From a checkpoint of a small transformer trained on Wikipedia.
Size: 14 layers, width 160, 5 heads of 32, MLP 960 GELU, 5.93M parameters.
Architecture: LayerNorm before each block, rotary positions, biases, untied embeddings.
Training: a variant of Adam for these matrices, 8661 steps.
MLP neurons of a small language model. Each row is named by its layer, matrix (up: input weights; down: output weights) and neuron, and shows model dimensions 64-159. Each number is 128 + 24 x the weight over its row's rms, rounded and kept within 0 to 255. Numbers have three digits each.
After each neuron's rows, "fires on" lists the tokens most often at its 100 highest values on Wikipedia text that the model never trained on; "fires before" lists the tokens most often just after its 100 highest values on Wikipedia text that the model never trained on. A number after a token or word is its count.

L6.up579:143132136088175130114170107161087124094088139106136101131170132121128091111114110146127148117151127143137161156117160160140139088161150083063119136154119175110130089119130157130113096151105159163151077112128141151116132137143129072180134149137137115148156147091085124105106095133118146132
L6.down579:143144090088129133099123148118089146183101148096113105153140067149144126146103124141108161138138153175174159133141131120152144085123166137116129130128097168166143100100126136140112071151152113135171052123161131145141122139147146102165169133123128134075154155095122118107110098164110093103
fires on: " St" 60, "st" 35, " st" 4
fires before: "r" 18, "at" 14, "it" 12, "ar" 7

L11.up592:115123115174079142171102108090139094089092150112118102148137162130187138114133135118134141107143143120113119113122147116130152138125186150102144107107111148114095146134148150161103118120125141183113122108156118142125176106162101102162136141171118104128123146118102113109119150093118147141
L11.down592:143113141104140117105138187100110146163109160138131110175108112093144149127120133136137139099106119103139119164114142113109122106121076100114100117106129140176089097130094109135155117098094152152196082102109159161122116129153140134153137079120142130156120125139145110105133090145156149098
fires on: "w" 34, "n" 17, "l" 15, " P" 10, " th" 5, " J" 4
fires before: "o" 33, "ow" 10, "an" 5, "as" 5, "is" 4, "ap" 4

L11.up9:161149109144102129130135121152097107117133093128112160131157153134120133153130139143128114122076095148146129147136113123089149126155114135135139102142119170110149102097139128168131103119114114115100140180136190091128150112153141076111135124137114098139142172145167066162194083118130133100
L11.down9:164113146158155117141108127090125072122150121195123162126099145129143136134101124144147146124115134119068132142211141126130100104138119107118127144131115126136130150113147135130124135141081122135147169102180073160117142111141096094127100110142155146130125121096071157181139185120124150101
fires on: "ur" 35, " s" 17, " al" 13, "x" 5, " wh" 4
fires before: "ing" 34, "so" 9, "o" 5, "er" 5, "p" 4, "b" 4

L2.up108:127087104122107107116107145138141139118136129098127131158126106135109123096097184136133117158128117114151132082113065077195142125158122139153140111143115106144138020139176121110127143120116113157137122168121133111140130133150119149132111139117113128165066123120117132136124068157105129084
L2.down108:112163151136158142122137113119107120163151151121106152095148158125164150127140072103110126106139161185108103129123184184105137129126120111099084151126126128094112136141132143152099126123139143120149128140159132148130150128104129121123158127126154127113224136111132121062114172082137136172
fires on: "|---|---" 54, "gh" 35, "|---" 11
fires before: "|---|---" 28, "|" 27, "|---" 10, " the" 7, "t" 4

L2.up939:150165194133087131120156113108078143144134174113139109127159104097114138126045138103132134122104124085170195127103176154165101162128145126123109150104111177098117146113136119144119106138118112120133139165130158136128116078137128100130124166126125090150155123120073122148158155131135121152
L2.down939:135145137119101113100131141130141120157100132110255124113139076117125102124109152085123123135132117120127125148106134137149136139155168163140140103111135139135130128137110100141151132143119127136158147139125115135122088100145133139110119166083122128138093140106126129123172142097218141124
fires on: "." 100
fires before: "\n\n" 33, " The" 11, " A" 11, " O" 5, " F" 5

L4.up678:144105155094078150140130105156145130146099120115117129171112122096089133135081137127175138102164108106146124140124168149121149137105100134171127154129120149177150129177127070137097119116137134123131155094141132149080138106134073079136159103127139105101156108129132113120162121130133130163
L4.down678:085169094180119097114114178125099137130150138122127106130154120160131160153128103121094097166143164170121114124100094141133089113119154112093124096144137115095140108072110136119138110117135113121175127139136111119189130147115144176137099132148143161140107119143172173164089093089073147102
fires on: " " 54, "–" 21, "0" 9, "3" 6, "2" 6
fires before: "1" 36, "2" 28, "." 5, "," 5

L3.up536:158121182068124119136127116140100156131133131130138133114095164131144153141127163138139124077111087138180147121129121146065110163124117126155141133103112154122138107107137124125097139162170134119142132135087180089124150098135120158121152179120137105123125139049116115112136163118124129181
L3.down536:141115123107122145165118135104139118115155138128191152112128119095102154128139122113099144127094123136103119142178116167110102113127104121135116151198126153154148148114132116123126119096136110099120130107155095149135151133144116095151140106136116109134166124147132132146142081115141219092
fires on: "ation" 59, "ear" 25, "\n" 14
fires before: "s" 16, "," 12, "." 8, " in" 6, " of" 5, "al" 5

L5.up702:107112102093108133156149127147126141157131145109130122133115123122092136103155097096109118134121108119143149110101146141102094103155112132149149145126134120115122202099063152093099167121129177120125132104113108088101142166121052142132121157126120110087142097184103145078105117121120114106
L5.down702:155155146177131144114126114126119107126127120162118143137126120153163119133128125158095150116111158128120104141140135103114127164128107112100131124136149148150110085093158133183134099143102105157097148131145146146148098139102149112110123125160139171190101146099131141177123150148155200145
fires on: "01" 66, "02" 25, "@" 6
fires before: "4" 20, "5" 12, "1" 12, "8" 10, "9" 9, "3" 8

L11.up89:111179131118070128140168118150136128089107146115167140093109123165101126172118131126105101094125138084136161121140112141129105141098118082150113143115133129135081126142126138166143126133146143114123154176106125081137194105154088107122146144125160131079107089125108138149111168104141169124
L11.down89:141102126079132203124104147091138093137149123154125168118127140137121119117105162127153131104084143132167145135097098121102117102106115152110100147128126157131154144107131152133138142091090106146143091123131124138115090115131132151162122090102096161100124142135141123120108150121170122111
fires on: " |" 56, "o" 9, "\n" 8, "d" 4
fires before: " " 33, "-" 8, " S" 5, " B" 5, " G" 4, " (" 4

L11.up759:148179155132128161154145156115133092118158151172153109106129105146111116131128116107127120099123138131131129159134111104099111143126113060114117135169125172168114161137158129156113094147150105115155139153130134131092140132131103084152144125128140121110119119103178132194126149130095134172
L11.down759:158109120137105074152124100137112131118093119082133161155131116151108032146113128122155144119098122152167147142106116128142119121121134128098150094153139134136137122127101130088122127112143138108131128144092110146141149103080130112080172161147127125075151129137181097139146138175092093158
fires on: "ember" 15, "ust" 12, "b" 10, "oc" 9, "ear" 7, "our" 6
fires before: " " 25, "i" 12, "ce" 8, "le" 8, "ch" 6, "c" 5

L4.up235:129120206121145143135153149093122137117146155144109121150134143111118122103074164117138117104145106136146152119118153142142075161156141143138128193124140119109140125111147131133110130111153108162110176130102145132074144104147119109156105162135128122124146122096117125144171148140112135184
L4.down235:097127148130141119138134156100124117130113136133202141107136210127136100138111115154124157115102124125127094109099127132131136150122156113166111094120146113166112164141153094084134145108116133112115129121129113145095165080154107113127148134109160133141113132138143134122154123129175193141
fires on: "." 90, ":" 7
fires before: "\n\n" 26, " The" 16, " A" 8, " In" 5, "\"" 5, " He" 4

L11.up777:123164139158130143151147094148097132076163136113139106135118160071108115140087143129152109088145103147139127166133117142136138177146106141108115143117114124125143137101174180121128099133122118125120108113138147132119148117168088126106130134132106125113145156132129123152137136126091118159
L11.down777:114120099165137122100119154181092149152078111159126140132096118103133098148150152158140161142172140116138137137115122092183131142112109141159163151134096105081141122092090100131118148150135134151132101165083126144154140149138134101140070116100125086142099119099143117115119132128119095132
fires on: "1" 50, "2" 15, "6" 7, "is" 6
fires before: "9" 36, "8" 12, "01" 5, "," 4, "6" 4

L6.up307:126121183137120139118148128170140125097149152134138084134124088102128084159106115142109116137129108164098126139139103172139134135131142134102127119098132105147143110114107184165155110188088086150146142128102155122112145182125150079121112113127127128151147129134122124130115138102076129104
L6.down307:104171141127148117160183138119127080118090126134141117128113104129133160134123109183088172083119108089151160117092134115123099143112155122175105128147130136106120123119123148122125126085148137112087126130155115162153110103141128133122137139154139102135140162174138128139167101121140108126
fires on: " " 60, "st" 23, "le" 6
fires before: "1" 35, "2" 17, "it" 11, "r" 10, "as" 5

L7.up365:148130151150085103115134132109170126122150147129130153161103058161146139121113145160099097138170119166126158134133111131164114146110107144134113139127118111107094135157116120167118136160106106132152091158061141162095150170137061150117121106110116111176112131122115146135102114141131154107
L7.down365:116170108117147150130092122118066087158140110115135110151095149159119095082144114148162108110113155124135135091123122131075126092122138130141169107088176189096151108150149122127112124148101112158144147128148130129118122116152132108116140154117145153116115135138164105124151158076142137099
fires on: "\n" 67, " |" 15, ":" 9, "ive" 5
fires before: "-" 65, " A" 4

L7.up114:123146109136118112108162126102144136130146150083127080146128156120214074138109183121103148090070119108115162101129139134133139147111147149147103107102124128126105142109154091158106134152119137153117109126148155142156147118147109158133142151139131105129107146107157110105147161146071138137
L7.down114:128097126091133157140142141144140137132129173145116124144129108178083180152106124115131113088146152139101110148165138143121128116119152081100116164175165120138126099099110145092111086148096155087121116121130089141073143108093120120132148118126135143139126122110130156190128108128147134137
fires on: "ro" 49, "ec" 17, "A" 14, "us" 8, "ov" 7
fires before: "ember" 18, "w" 16, "t" 9, "ad" 6, "ok" 5, "pp" 5

L5.up225:120119132118124093161089125130111157120112119108092145127162155101144117123148092122169103119140118123154124151116126137134139161152163131127105179139125118156116181163102164143130172156115104154116128159098131135166110166134130142128152146178153123133138099137119128135165148152133138080
L5.down225:126149121126122122124141125170168103101116144131115154126093160165102103154132149091093138119099088150132148120139138137132097092097077139132140105126125155109149120126142097106122077112127128130126093116152124120120144098105134131119127145112172150116111158139138129110081140127146072203
fires on: "igh" 67, "q" 19, "Y" 6
fires before: "t" 49, ")" 7, "." 4, "i" 4

L4.up542:131132160094141150116119122131149132122151144104149121129120144156150115080130173136161114095107109144161141131124128198124053143124106119148103124152151158154134177117135107131124138170150145123138110123114135098125168099156098134103174127132156122149121132116119117147164130170119155159
L4.down542:130155141133160132164157124111125089144147142119195148114114188126140156125143176145141159125124104139169114139131135169087087121159090133148073104117141172156142141100170124172088125116102102088102132090122127168128129127125150129101175094108124150134143136138126101139137096139129127129
fires on: "\n" 100
fires before: "-" 71, "|" 6, "(" 4

L11.up799:155107138164134154146141131139119124066118187124137120109146108138137144106104127151118120138131139154127155100107139134120065117120154101136166140143145100116126097101148134140103094180151095105143122114143136123125164137134105089145127117129169137137166137093158140136165143136099137141
L11.down799:125129111151086138128123096127124121119084140096158135119073101118126137147150068109136157127170160117135148167075099160119154121137128162150117143143115131115133106150112112144107112084125169099102114146135136129124135124126109133118130115166135150161124124147191108096144147124127113188
fires on: "l" 40, "a" 24, "er" 8, "s" 4, "ent" 4
fires before: "ud" 39, "v" 6, "im" 5, "ig" 4, "i" 4

L6.up804:139160152119121132167182152139137074099166142175120105133113119089140105110161156146131121079119098119106158110126127154102102147140134133115086142124115130110133115104117147161152122115131109107107180152115165127120147115174134104153155146146127095135147145116130125158157125122124151132
L6.down804:104110148128147131111069150113128126155149142162205131097124149133103132130148116100161104149144176134110147139151149135154126118125136118126098113138136115125135152137153108105100134126124116109149116125169085127126158128112127132129128134132126164122083114127110108142117113133089255143
fires on: "\n\n" 100
fires before: "==" 31, "I" 12, "===" 9, "The" 7, "A" 6

L11.up601:129154121127119126141110137123093138079150124144183117125158128106139136148126156102130101106142113157138150135141114145155105141111158137141120163112145144146103132143094077151064105115129128122095141120103131137123149102150093068139173140112109119121114115142165101141104112159111141161
L11.down601:100144144125078114130121124134141099072126156124133144095139109101149138137129150148152145147113130132122111133095137123158086136133153103140155161151124124129093146120106107167112148126129142048127121132114142158113087144135096105157155135152135110136156116128112127129101145157147101215
fires on: "d" 28, "oc" 19, "th" 15, "ust" 14, "r" 7, "p" 7
fires before: "r" 25, "v" 15, "le" 8, "i" 7, "m" 5

L2.up573:130110089136095103110087113110118148117135115136115138146112138113115118134135086101165167110125092112102090104066099091095145139141141104147127148168148152148171159139203175096118077115125135115123103155099146167087113109148118177132093123125131138121126127132107147131155125200123128146
L2.down573:157152170154139129121130127158127099165129174116144132094141113132172151157090145121107126173136160162128130130138179179088133118131139109124092132133124133117101099117143119157101171155131138170113160125161118143163112163112103096100149125097102090122157139145161128138140115098166150115
fires on: "ab" 100
fires before: "l" 16, "le" 16, "or" 8, "il" 6, "el" 4

L7.up521:167175106141118130109136096114149082080128140127122102135107114114120135120148149139111117079113166109147151142159160162117129145125154097137116130102104093081089129138111087151138116067153144141138117146148171110135150107140158116100116118164114117134156172108115119157148076152133144121
L7.down521:121126142146149102110155129123170163138143109172157159165148087093127117084118122155147136105119157125130078154185109161132086074119146146137156142135118122140155123135091145153098126157135164135127154112152086106059119119127096129154129105102118176118129140106085132143122171122110146115
fires on: "9" 80, "5" 12, "3" 4
fires before: "6" 28, "7" 12, "5" 11, "4" 9, "3" 9, "0" 7

L7.up541:151161131149132110137134116093135108129117101102116092139112116116122083055170138128154115118161096146124116137070148170139111161129138077161091167141145131134120120174115131119124125123119135132110096117104135164141120127121139145128112158176163128118143127094152114120177169156136161138
L7.down541:078105138124163155102157144168104137116122092176164122092104106143131107156107114124180106134110125110135120104122094105138115111088125137148123067087128124133116115098162123109136158118138112125145169190122147113133150130092135141140102102110109156154091114143154165124100100139128126141
fires on: "\n" 79, "t" 7, "um" 4
fires before: "|" 75

L5.up298:126144140168087145104138123111116176111147167116106112130125120172083082155128112168162112138117158134154130121152115109124120150159128099148093136120105158143110114172156111124184127147134094155156150166088143136158147144177128125152123150161164141185117124148138092162085109170135129108
L5.down298:147121095138182143129084108160143111126126107166106131118124139106155161112128123115061147106165115123118136135108141158146148112097137123097144148127156126135110144108103151138068141127108091115092132106142130137089098119105114122114141106104124108118150138110117173110172133120108135158
fires on: "ran" 100
fires before: "s" 41, "v" 10, "c" 9, "ce" 7, "g" 6, "o" 5

L11.up37:138189143127166140118143138177119101096141142118150124089094108113128088113136134147112158140089128082089121109106112143126093174115131107111095143140138158113129123152139142151140102162125092122098140108115093128118115138175116140121143125155135096149143120073163145138143109154122166147
L11.down37:141137123120124139124118177159116135100142131139133114089112108130112169144115086133109139093073121118088142126122147131119138144149146150118121116120071082113120154152142126110116178104137151147142166102103127136102141137154136132094146125114129086107148125111178120160131160109057128181
fires on: "re" 30, "o" 12, "art" 9, "is" 9, "ud" 8, "res" 7
fires before: "ct" 27, "ion" 8, "ent" 7, "ment" 7, "ed" 7, "u" 5

L11.up109:121144116143119105131192100147147106073138141113147102141100102159135108162088138141120126086167119123136144187044133133138118077148116106112137122122155143100080147097187123159113117099148195099133148130158128126135153146116155135100158132125125113107120109138129149144151187129131150148
L11.down109:135139142116105129148113137171090142164129108159067150136125058115157119120102158151161135119114148130116128118129119122178139119106114114183126101160124141173135148160127131131151142107125102108113122133142096147165131108152112116110130138119151137094111135151154181114088097146097120116
fires on: "er" 30, "e" 22, "id" 15, "end" 10, " se" 7
fires before: "en" 21, "e" 11, "ed" 10, "v" 9, "m" 7

L11.up838:139144155142095119124124156087086106116093158125134133131127101154143127126112154095150126124107112130151137145148137160117115115123119126093162090137111106124079133121117163097110112144101149121113146154176164162107117080116129129139117130126150121124131117111160115127175089125081149164
L11.down838:155141136181153090137123141101092119144119088122126129138119081064115133139131168124127100129114136114112161133126139118194180094087120121149135134156109114156153107156132147128131135123155156128106143114114167126191129133151108147139098104118153120120171121156115099131101170115103140154
fires on: "m" 46, "p" 12, "ear" 7, "ed" 6
fires before: "and" 17, "un" 15, "is" 9, "on" 9, "b" 7, " by" 6

L11.up897:101144148125134110148124162152158131131139119108124109139137104113158120129116132164123120112147149090126156116083111159117140094127184165140144172141106124150124103117112170180120142161133159107103154093115146130128118119115090114153142149101132125171142154145086120179137056109129162118
L11.down897:171109136113110125155138132123148138161161108116121136119112141106126150119141123092152076132105138117179115122125116132146127162140081133115111129096140152141145118132086107116119118121195138092137117163095116150157111139101169157087143103123126107074152134132143099124104105093129143126
fires on: "ic" 36, "l" 24, "c" 9, "t" 9, "ar" 4
fires before: "an" 27, "l" 8, "a" 5, "k" 5, "he" 5, "en" 5

L3.up739:144170147106137139119139127121097130158130149161149094155143099106120160137115136118151098130157118099165161127107160169136125169139158120152122135093113161096131152149125116143116101104137098108103146150122168154113136114103118107142089157129109098156165127132074125151156134124125132157
L3.down739:163154146075115118117117128123116129134080133138234133123125121135135112117099143122155120107171136119127122107102131104161159156149161132159129105107150110138146134131114101143155138132116142134135140150131125134094102101128163125092107164081126092130119146114124146129146140093177152139
fires on: "." 100
fires before: "\n\n" 30, " The" 18, " T" 6, " In" 6, " He" 6, " S" 5

L7.up471:157091126136089120114142097142121141135156108121123097137133126121122119105112101135157092130148145149151163125151141141193094082155138134104125122131135118094141121147105087119124166162143143145174193093140115160092135163132100083142153129116102110116139120121088138123091143127124133120
L7.down471:082160116119141130120103126130138122089110124121146104107098133149101119141115163144134170126113116121104129136138124113094155154109161142112112130104155158109092144128151167111161120187135137093137129114081101112164121136118100129105139111178145194113131118115168097163182120112129100131
fires on: "2" 48, "le" 12, "al" 9, "1" 8, "h" 6, "3" 6
fires before: "00" 21, "02" 10, "01" 9, "," 5, "ment" 5, "an" 5

L6.up909:207118111115108137120146133136138107158155119127135145132127129106150116103121181127174129109088095109082146104140128123133130159151115129132080133086109183118115113108139118106123138102126166127141164134145142125151125143148122113150156157114154091124125121144174142136158123117153120126
L6.down909:093126171121117152116166103112102080122143093138119120161129162106133147119152113139112114099179124163158135112166133091098109167117116110109127113126109084137166138115102160117125104125094149141140145095120150099144124126137136120121168110127154110123159135095143149134137119104193105177
fires on: "\n\n" 100
fires before: "==" 38, "===" 13, "The" 8, "I" 6, "=" 5, "A" 5

L11.up649:147120127115112123123120131130132118116122147108143146139116140127143138117090156094096158100167139124100163110127126157117179150133142139099116154126114123099144076141146131157125118130121127122122171123100143161150123166182122091178159137143125090110132144137134121114141099101113124138
L11.down649:116126166123138133124128096165129123134109138166153126145115145095101176185134110137097130142155125148105151136091160148127054141133117079140140165115124144098152157146079067126098164098105141138090097140136128094144132158107114143071112127131125131127101135118132144129144136133163184151
fires on: "6" 24, "7" 19, "3" 12, "8" 10, "4" 7
fires before: "0" 14, "9" 13, "4" 11, "3" 11, "6" 8

L6.up551:169158123115119130154149148118101084107127111117174106118165114138143146130131111163140107135135112113156122110120111133100080102115131113123121139066094132137132111146117177110129091101127120155131144147137128160141127138093129115144139126131067095141168104158143114183103100129126144147
L6.down551:134115101087132166115152116157154113145116129121130137082159132124139133106131159169116129116136118120185118140185115103110121122115139188139117155064144142137138126141164154112072154140125146109115179144101128140113105142126118182121151095148150162101146127118097109134109116106101134059
fires on: "\n\n" 93, "or" 4
fires before: "=" 28, "===" 12, "==" 10, "S" 8, "C" 5, "P" 5

L11.up835:118140123141182130107124176151134104120137157114123152128134118145163116180073124157123095116109110133118111091116160130152087107130099118136146141145081122116141127158138136146128152155148104122172112100142122148131123163105126095098108140140118116123132123130135064118199120151103119130
L11.down835:115146147112078189143086125121152092142126099095114156136139123125120148147113133156154113122169190125111148172128120131117151132164122136093116114076168183144146091106113123110164114142106119115141122161098108134122075134125134157130145126117143173141180134145124148106140071120093121126
fires on: "l" 88, "ac" 10
fires before: "ass" 15, "ub" 12, "ar" 11, "os" 10, "a" 8, "in" 6

L3.up139:129133135123120162163112127116115168121160184139125133126155126128137105106137149102124115137114133116183156161127153123120118151147114111128182110129091154109123085131159126100122108140149127100044169115135175146105137114123086126150118149132146136131159143142046123129138144133095127103
L3.down139:143105133132144088117142126132121069139098102108110114145095152134123159143122094143141174083136126140086093103101108128150182138100158151141085125124160125163147154121121140139128113103100154149174093143114101122131119144145156136103122112134114088145124110126211113133128113111104165172
fires on: "." 94, " his" 5
fires before: "\n\n" 29, " The" 16, " A" 8, "\"" 5, " T" 5

L2.up399:130141138084133146134109155152124147122164151199105114136136112124112114107168130123130137171099123112081121121104087120138138103091112145154143148120106127147124043103164128121109061113134126168131100121075146131101151132094146159126124138122126105090118147157141149152138152172102147075
L2.down399:155102118190119140113169110134090089142083130106140122127151124137137149166110100142136107093161145129193150143127178132110139158169126123105130074152126133089119149167113109099124159137150144099141131141158101098129088120155112116133131116123132208153106123122116100119143122102112124171
fires on: "|---|---" 52, "ack" 31, "}" 9, "ive" 8
fires before: "|---|---" 29, "|" 13, "|---" 10, " to" 6, "," 5, "s" 4

L11.up24:111128118075120107159133164116160156079145137117140126115109128118121127138163138147090149092148113153156116061070120177127081150164161149115135153086132120122104120104117106146119088156098101135117111160173169088185114125150087152153129143144131135114132144101134123142130159169122142153
L11.down24:116143109149133125108085109126145151083124153123198159122128122170152179094114119142142130157151148134100160112125120146107117131164100123100139155140111118178124125135145112116079130114112179126159140140143089119080103122122116115114096118145143133121119121132128122159116169119092102151
fires on: " w" 39, "op" 16, "d" 14, "o" 10, "and" 7, "ed" 5
fires before: "ul" 15, "ell" 14, "id" 9, "e" 7, "d" 6, "v" 6

L11.up236:156093137148174092092138160160125159116132137101141170130158145096137175109106130108145104159126111144143120122099114168130117165076148088130126157114104113121147124114097113100141125194110137127135112107068126089160134085120116093125124118141119102112143139105111126114123143133101138140
L11.down236:140146110104094136167096091120136126149120135132107100133156118120126126141129174173102151114149122139091190128155130103149107139141129132153136125136135129127079126141131137139132109119074101159123164107125158130138102130153139161126163168125119148104124159132103138168121098134124134103
fires on: "i" 22, "st" 16, "en" 10, "ic" 10, "in" 9
fires before: "e" 13, "le" 13, "er" 10, "ra" 8, "i" 6, "or" 5

L11.up408:145138154130064147126117141088150114132162127096147120160099071145110140113096125142130126105129102137132124137125136149084152100134084083143133138116119141149204137159091113115148092112150146148149095141148140147136149157145109116112103107164150137103177116176122092115168140126124134171
L11.down408:111113175175123104116137111153158111134128152153130133119163102119065100115140140107138093144163128104097134111136137131154138127105122140144144113082100104134093103115100159121134138156116142110110150123113146114118124113126125123136094167167143117121113154100112109178105111130151115113
fires on: "9" 49, "99" 14, "98" 11, "1" 6, "8" 5, "p" 5
fires before: "," 18, "5" 10, "6" 10, "1" 9, "3" 9, "7" 8

L4.up837:176140118125118136148181167108137080061131126121122133130128093111142127116144097142107139123109101103147114124105111101120161128162136127127115146086113119096107113115115176116151135114118168162136132143111153154147110153151143136174114125128135076094150144088150122167090132123128155143
L4.down837:164154029147136122123181138105136099124099088108155133133151140135128126106116133144135136115143112097151108125093113121107162157133123134114083122090119132146119115132135161125142137176102160128145149138119165158166067163139137145134147080078118108136137119130140134106141162124131144151
fires on: "\n\n" 100
fires before: "=" 24, "==" 13, "===" 12, "S" 7, "C" 6, "P" 5

L4.up653:136112143070165165136108164119084124139136143138137133107108135148161087113154156124136125178099116121117127149175145118122136131143135124116138099113137139124160089081158129145158140135163158062111138091127153165120146123132158137124134138107152145134131178130122093124135150106114124125
L4.down653:136125132164102085115149120127160130118131115118135132154139125125116162149118106137125121061149134170143129083092119151135129121098110122140128194151124118153100138175105134118125111114115089155145118157163091079141113164132081126119131120147098089131133082134141162128110101147137167120
fires on: "ep" 85, "=" 9, "ical" 4
fires before: "t" 17, "art" 11, "he" 11, "ub" 6, "ort" 6, "\n\n" 6

L6.up285:163122145162146113120129130142142107143108133135123114142124116097106146116121161127104153099148133084147115109086197132165143114105135126115125142158135105135100135126124136121132132142169153152148175150144115113083128140136116122180138152108124127155139147073087127098200116158152128164
L6.down285:138149135103125137106106152152101084118139104121154147108142120132120107153092134119129156163126149153134113146102126128149141137102126147160125147203125136136108143183130089142125151116089100086109154144130086112124173132119118128124124134138173121102096074095150157100114092093158122075
fires on: "5" 38, "6" 29, "0" 11, "7" 5
fires before: "%" 28, "5" 10, "0" 9, "3" 8, " |" 8, "6" 6

L11.up629:145089138168129109100157137187120090097071128094158123116110115112133126110107159150142144133110082110163140150099184110170122119127168126145122158130109143153124123109107124132136089110145152127160110155117151105153102151080074094129121130187122109131153142112132111154117134131106145149
L11.down629:126143108152123179158105133146103149108150125130155172125184126093142052153080089137097123147146142121157152129126140181103145096121111137096145113111110135134131144109166122108130161155150103145124183115159106186163132133142103140141089099080158104135137135144115142102151110120113165111
fires on: "t" 31, "it" 25, "ag" 8, " U" 5, "\n" 5, "ic" 5
fires before: "her" 34, "ue" 8, "le" 8, "T" 5, "|" 4

L6.up812:159179166132119162128179130151125088094136142164135079099128117088157122102120158136131131095101089145122139120112117157140097130175139126126103159107113127096113113108130166134161120125120136112128168115086164121127145133151127100124134135143153107141156146137111116150145130124120144141
L6.down812:137123167124142127118077156119121152151168173142169101097104114123101140127131139113153129173133162131135133134114137143160117108140120090133111145104132131138147150128157100089132134133112135130143113117141097127120182146107111114114126157174106163116084143117111086146117115184082224109
fires on: "\n\n" 100
fires before: "==" 28, "I" 14, "A" 9, "The" 8, "===" 7, "T" 5

L11.up826:120142125111101149137167148133072141131140141116148146111104161111164088119122129112118151126123151126101175128144132145151133153123131060051084155122147121140129115124145116135118085153117149104097119112113163105117138111162089093168154137150122127083130101107096120148148109113093148158
L11.down826:116148121140065139158126132137115149089141111168058155147111102089106137147138143093125128134145145087135115123141122149135139089098151123182170149087140102124148118140126140176130126153133093083149142105132120141139095112116100110092154138133172153088159111116115108102113164124084084112
fires on: "v" 27, "st" 23, "m" 16, "ust" 9, "x" 4, "r" 4
fires before: "r" 20, "in" 13, "id" 10, "ess" 7, "it" 6

L6.up542:192112120101109133149131134141097128119112109129151112126129128128089177119094178150109148097155126079173119127103180117077113131136155101136124140127086122158114101098145133178140107151120144179122122145126151107136119139110120070123105138130117132143132129087109134128186107124159129180
L6.down542:073154096116139148099101126162122149117094126127158147103184109130091156118105132133126119133139140144170080083110144133143126099142105142099128146112135108151100123138120122135137105102118120105158164155114100150097131152117086105144131136159147177126121109109080166185137123101159132120
fires on: ")" 78, "3" 10, " and" 5
fires before: "," 21, "." 21, " and" 8

L5.up206:168141103154168109137129134132144103136141165116133140154133162152137122109135144095128156116142122133104134129078111166113166118127143131131101158136154121096160136102112169143136115108119189137125101154094129103089151106165114115103107148146180124126108174171113128120145106126133132122
L5.down206:080105164096089153130125125128107131129124090124167088104114089134143116143125117144134118145116137135144122131170145074131086126109120116131171096101093126159088125118146097130120131140135102115131148103166122145145136147100138135158142135108090124128155111092136124146118131130112179143
fires on: "ber" 53, "\n" 42
fires before: "|" 40, "t" 14, " of" 9, "al" 6, "g" 5

L6.up872:164164117113118128158168168113122098119145128151115126136186110142135119110147124137109104135126107117132086153134105139096141114127141125122103139099106143132124114119109171112136126128094139143116097160086147160155122139133151136142144144131127082138146135132128118204096063121126139152
L6.down872:180137088113117179139175114130124105137111119112102165135171137103151124110140159152112128132117110110189101129177103119109146123126130153102107149076109154135132121131141147127135147157105146116096164154079158140164083138134158179123153088096126123102170126136120137139096118115141071085
fires on: "\n\n" 100
fires before: "=" 26, "===" 16, "==" 15, "S" 7, "C" 5, "P" 5